Part of a small language model's weights: LayerNorm before each block, no biases in attention or MLP.
MLP neurons of a small language model. Each row is named by its layer, matrix (down: output weights) and neuron, and shows model dimensions 0-169. Each number is 500 + 40 x the weight over its row's rms, rounded and kept within 0 to 999. Numbers have three digits each.
A block is one neuron, or neurons of one layer that tend to fire together. After each block is what it responds to, as a language model described it from the Wikipedia text at the highest values.

L4.down23:437477508512510522577488483524505502498463451509528477512544450509444522525478519599481460510447521455469473482496557464573447500517472478494533497458563522467508457587451545509435550421529503548541486430468517447545485552434546497501598471552524449557490433556456575520497479481452501559491477479545521507452559454514501557472556587501538488611425592551507492464469499504499519546510501448501500460531511527502480535439489515491512449513494500544474476496521535531466545488493561422547553515522504415501453541
L4.down67:461451474515445468560468478519520482469458442396490482522496452488465476543489509468463492554469629528541520494485487507554498521499474465464493539445460519494518455486533450485563471453533500551437550453474458516613557611441502512490510490465488459556520552510601511518440531508481467539519545511469557505470453564470511503473500544459433507516443467418541492518535546552450500485509474519444428477456521522488458515486530554521482470424460512558481519531547513543499437539502572445532503565521501481469551552
L4.down161:482504380530498462532527432497490439515536503490512497495521510453521528500490514485444504547541501481465601463512521495547608487563469542474443518580436537529480464512478530529501561497542586508528500511548475502567462472486482464522539550490584479528596519574485515456523469496594519511490490568544515463480534507513479461464398545511492490411468476549550592384516498527507533447492481504499473537456483534528565364530554521472469547530472538487505545484499484478475515467526522529511521509441556414454578492
L4.down242:504452443513491578486443477469538477482495506469453476479524477465516424432559439531480553452539568533414466519535516484508443490518461456514539433502589479481555471571544569491409494557511535427545426559448536419513523521457464442444480450509491433542451466477458533509462469532435553471512494556485473460532552477491484525516504485535480494472438498532499550526561477465511500497489547534495450496500492469474493536485448545454458414520481498570476452462444465499526542460538519495530517501479522521524469470
L4.down300:532493545531443413549538625467447509560499491518525468429454584458453421488479475560454506498473566525441542489573496560521515558517472486448489620441516540494492501507464529549538490457506484477426442498458459513511487546515460536510468547479509470486465474490495473493455539478534514469555502510417513465485493495518519530492492441521491525571518440438463513474540507501497467538444514541500487514521452535469541476540468471554438558518579543476475583555534515458484472514504474575466440579529478564486493554
L4.down496:464555478537531519498541544528537438473520444513479524501477493428461441481460517436538548506545531524529454532487518508485524489549521521490538547459518559502474497476575588557565450482487489505518496479507543519522438519462548459492486452596460511503435502514454480465582462469490516536505440493585526555520494454491426438499483561465472615481513571504457511500480496559427535478560457555517582520509472440566462522540537476469464486424452517531471555488524550519440462493438562503536508443493474500531486579
L4.down518:516510518503424487481522488463493491425532502510481437505466502521507499544529546562473491537435439496499570554535561538526481451493462497596493561511511557457513525544530492504485446506436494520485492485506555471497456533517498550489512478514466502447562460491529409486530523462491517532589452552543499476510521522459482492471478543446555460502462523415483472503455558434466528500486484520466510522556479535505521510535512459521558485511526464477496487470467482544449496514486512424489510429432496524518497486
L4.down1537:569575471547582503500491543557508533516556501462493489474523478515529530566472499540479504477518481502460439469477496506540515533541469468505513504532570605569462465449505484552504523558469569500499493545579490526465474515582485512469451461494456449505446495569520588512440469483428475506519451446494456541484481413500494427517454478527513521445485566465481510465513530501508535501517392532461472536491519515422521525486526507533492501505484457427512467432497532444512518535502437517526506523582441439483519521
Responds to: Year final digits. Last digit of four-digit years in sports career lists, tables and season ranges, such as 2007: or 1990–91, also match scores.

L8.down289:521481486525489546601496554503480491514449577525468482572520465509574514453471501558469492512484445518481502594569493542494402491442457520505564464430485535488473444535458517578540398479469483548483481457514628509453517527512481491490535454572447501544528483431501518528459561564523523559485499446512523500489556524490487475500488530478531492452408544473520471473525420529455498505480489441497381504523541536528467473434502495489608465511486520508474505506459462557496499440517573503446539494516494484546461564
L8.down530:501465481554517466544551520515545522491545564519514576510567505553482504512477543464502459479475556486490517447525440464634475458557523481480570393445457477507522484538479467544479507502526505504468461473542488506502496463513537475467518516513574505494550470519515510540476480561478494580493466420468467497488424560472624523539491560537485504547478575459492462523516497487476471508440465500525516555495511495498532499517509532518484467518527472450513509482532462468508496510573441529473476452470455446504516540
L8.down564:519514529476513439552509504510515559467521493471466507565477494487518530478450534519475469512507527508542460521424512487607440477462499488512577431461481524469478597559532526503378534526498448514477420531546488495499512535501510536526469462549504522531512465511515431529480485496465535538507493457483492537487491460542493561464487483510537477474462520486486484477582502528518616516487504506534512534463478562524457512463454505518516459487502493490572459521517491498553545417580479471515448535500458496519438570
L8.down679:482483484498545464476451463474478507498516458509460461570549536507507494546534461515472452493509548528487536498567525466500527519543491527549582380506523462520572448481488564469473445510520566509541510491537433522567503501544517473439426510473566449515542455530501524498527507508502484546542491527502558579534572535529536432517500454507439574524496573479479492428490530510464532509437512494515526481514489488462546436509519502505481456465457528535481577429580443558543520517465451504506486425472535556470523517
L8.down1100:507477508497483527573470442501539529465522459565450482505469458487439400451440491466461517482468405486474458543581560455479504486489424479426511513493502481510572490503473516409477531507561582496447532443427500497517476477429524471502510512507485527510520495472522522457414428486424509480546509455460514484450501547526560518579531540510567470582469495468480445564428502509487475497458501508415540496505559480480542531543521479452514549467514526500462468511529497457546520472513467517527541501502471466470437486
L8.down1149:503528485584516429557488613482528476523479477522462454509472416533515510499582517493521524474462410557404385514498468541482457534516557448441518570529545503491600487550488528486453517482508494581469431485486539477508505543468535512467528439512475484524542525503533484598529515558469542531516472518496550472469558547527498531441490468456476507525486465495456520530584456531485581445548460464570452565450460461537449452523501411454512510506498524465499503501497510472518515538520484493499536461488520511475548457
L8.down1914:524497515531478509564513487566521510508497544476516499519493509546497558487544451398499535458482522458448489500470450505459499486430540492546529501487450516500457472468480536475403473439535514564531470513456522587502563465563476531513515530535512510498589523460518477441459536466557507428452459555478454432506486516438470454507500546524463540457415543461521539483471541482570579481466477511523498511516456548524475532471483505441488468478460588451467521446421527433425524473477517501515422487469492523433474520
L8.down1991:503487579581500497530469541519423577495485483470413495515538507432484441585612492508522522560481478542499511498487504573522466475499445404492510510484450529465483530470488529485551478488437543475507546544554496524496523511506514471601508459452491473468498503492542506537477572509540473430490509520466483570497489471537485566518584469488438501567532559494482527473421426488601472459554447523493485444498458505429523491554451530523431485517503503514469515523540579452510478470476465517527491519526562529509500479
Responds to: Role and position nouns. Nouns naming a person's role, title or position, often after "the" or a modifier and before "of", such as president, director, referee, footballer.

L6.down1867:535547534542472466439585499502498425468455509557539495496440504502492473484547461540520536481513481541530537438485540573518568518429522492532519515492480534482480375498452547526577458557493546476478524513550499458510526385516524516463458495552469553507448453573475503489524459483463536558437555501543558509525535468487527436502475488448458480515473571466567517480483591551538487435479531497567496513571531426485469542442468576474484555488494550518461489576510548514519495465461457481511481526507532458492495537
Responds to: Mid-word and date fragments. Fires on the middle piece of a name or word split into sub-tokens (Mar-c-oussis, Tar-c-al, Tit-an-ic), and on year or day digits in lists and dates (199-7, December 15).

L4.down29:521442475455462541529467478468467551422480535518436455523551494490538524549510478515470552497452547563481520558448451487497473494424437503436497534531472575558525506509456583489517484510497454489418485483453433447531613421551471511446532524498490541508544552448507476478527512481501482525535533466566554485449475495510459548518482531456535497423517495459460429521469515552472446425489502446474454513541480509446505524479441494527538516493512505557450541460527590525507493517471486456547493521556501529560535550
L4.down58:461534542521513548503547459471521473516582471498457515528451561502516415510517400447495499486517487472506447628462548459451487484532536397447467528563522426385540516507441479500467505477444529512503472455551528526538543510525482540497584486496486438500515508491549503397534530526523487488578453456447507475499477533522457519553480526514482508551500411487546565483504435557550464529476493508532471554559470546503542474492457519486501546512468525463529578398534580491522454521530520479520484525555472535421497568
L4.down868:519541427510476497548515519475553546495548541498518487476495624496474446551527497471551589433438532479516561495543542484542508521434479496396468506498546563465476485547450439553499523484504432443535497444531473461437457470459408506469587568497525492520481484580531523499513582506482496462519536509494512496433468456536537523474572497447465505417474515525550489471451527468575508470493491491433510495509537532477487526437511530489517538510454479519512464486517517509498512532443506449511491516612497472499507537
L4.down1124:521507507545535524502523494471518563509478509413565464509489589599545536534567520539460474471505495579519494476493384440517540471510460468530521595462568439489459501481520464401504561482548452491464432557532484473535458490508534536443538478473474498476550588518509512484450402491449491529468520510421493537532429516519456500492460504580441491465500480543472441532506495593564479429499517474472497464511492520487481455539490448511571567502523543559527417516498461512539476477451496425492441517493412442548550533
L4.down1196:534551441527558596470517502529475472531514503463425565504469506489479491487505486502462524488446468484501428455471531489504508504500463497527485577464504521508477545518480485505537507540483454502562498533426535525500475445484515600522500508551486502483472507438543559430457480481491535452504409555481469536510525405494517484488457549496523522813526563510522417537426507508475481518497466484480470484537482478491512518465475507535523526463508468492516483468469443520474439495514533499471489432452487505546540564
L4.down1803:578483522487561486508544503559485439453469444534426446499403540486478568531484549478539515515500508455432441504504456538543498626458562446461531486441564490504479479554507494568523490467498453568525483564559468642479444413462529499486420488514504484550465495589473426554478545503444550483495502441441495453496521515536424493480486526522499471481483506500478447496503537494510494518516499483499571526472501499505403467506472455494551506483498513500452492573503526480502523508530559466506492492538471473471436513
L4.down1825:466589550560475553523500547523483504544425468514555484492524499542585452393446534550490402490507530494480504458509532491463499493517480473468476590512484492478472474536500508531472585483562541423520489475508529475575518511472529515522435420568583419543465457461515527529531462509483522507491460498488552530487506476500527565505534530478446487599474543492505535437476538543482482511533476464523498594451530409533515473460544497463451521517538459529498500517505502525464503400496464502530508512441508486552455547
L4.down1834:491466514525575517465439499427449438443480487554462514464445533483480558481481550491467450541475490556485570360486480495507468441534490438469485525492534530473551525499430486555483479505449520541516513548399443515529519481465528506476454521499459541483512465540485497561471504483498507562523565498450477460463491383475534557493510572519488487599479453555495410508542506475530481447611450471524514523518503510537540465567459442532536404524498489510452556471476542533542415532569575492454475600444546514479524508
Responds to: Date and place commas. Commas inside full dates (July 19, 2004) and city–state pairs (Memphis, TN), often in tables and biographies; occasionally mid-word pieces.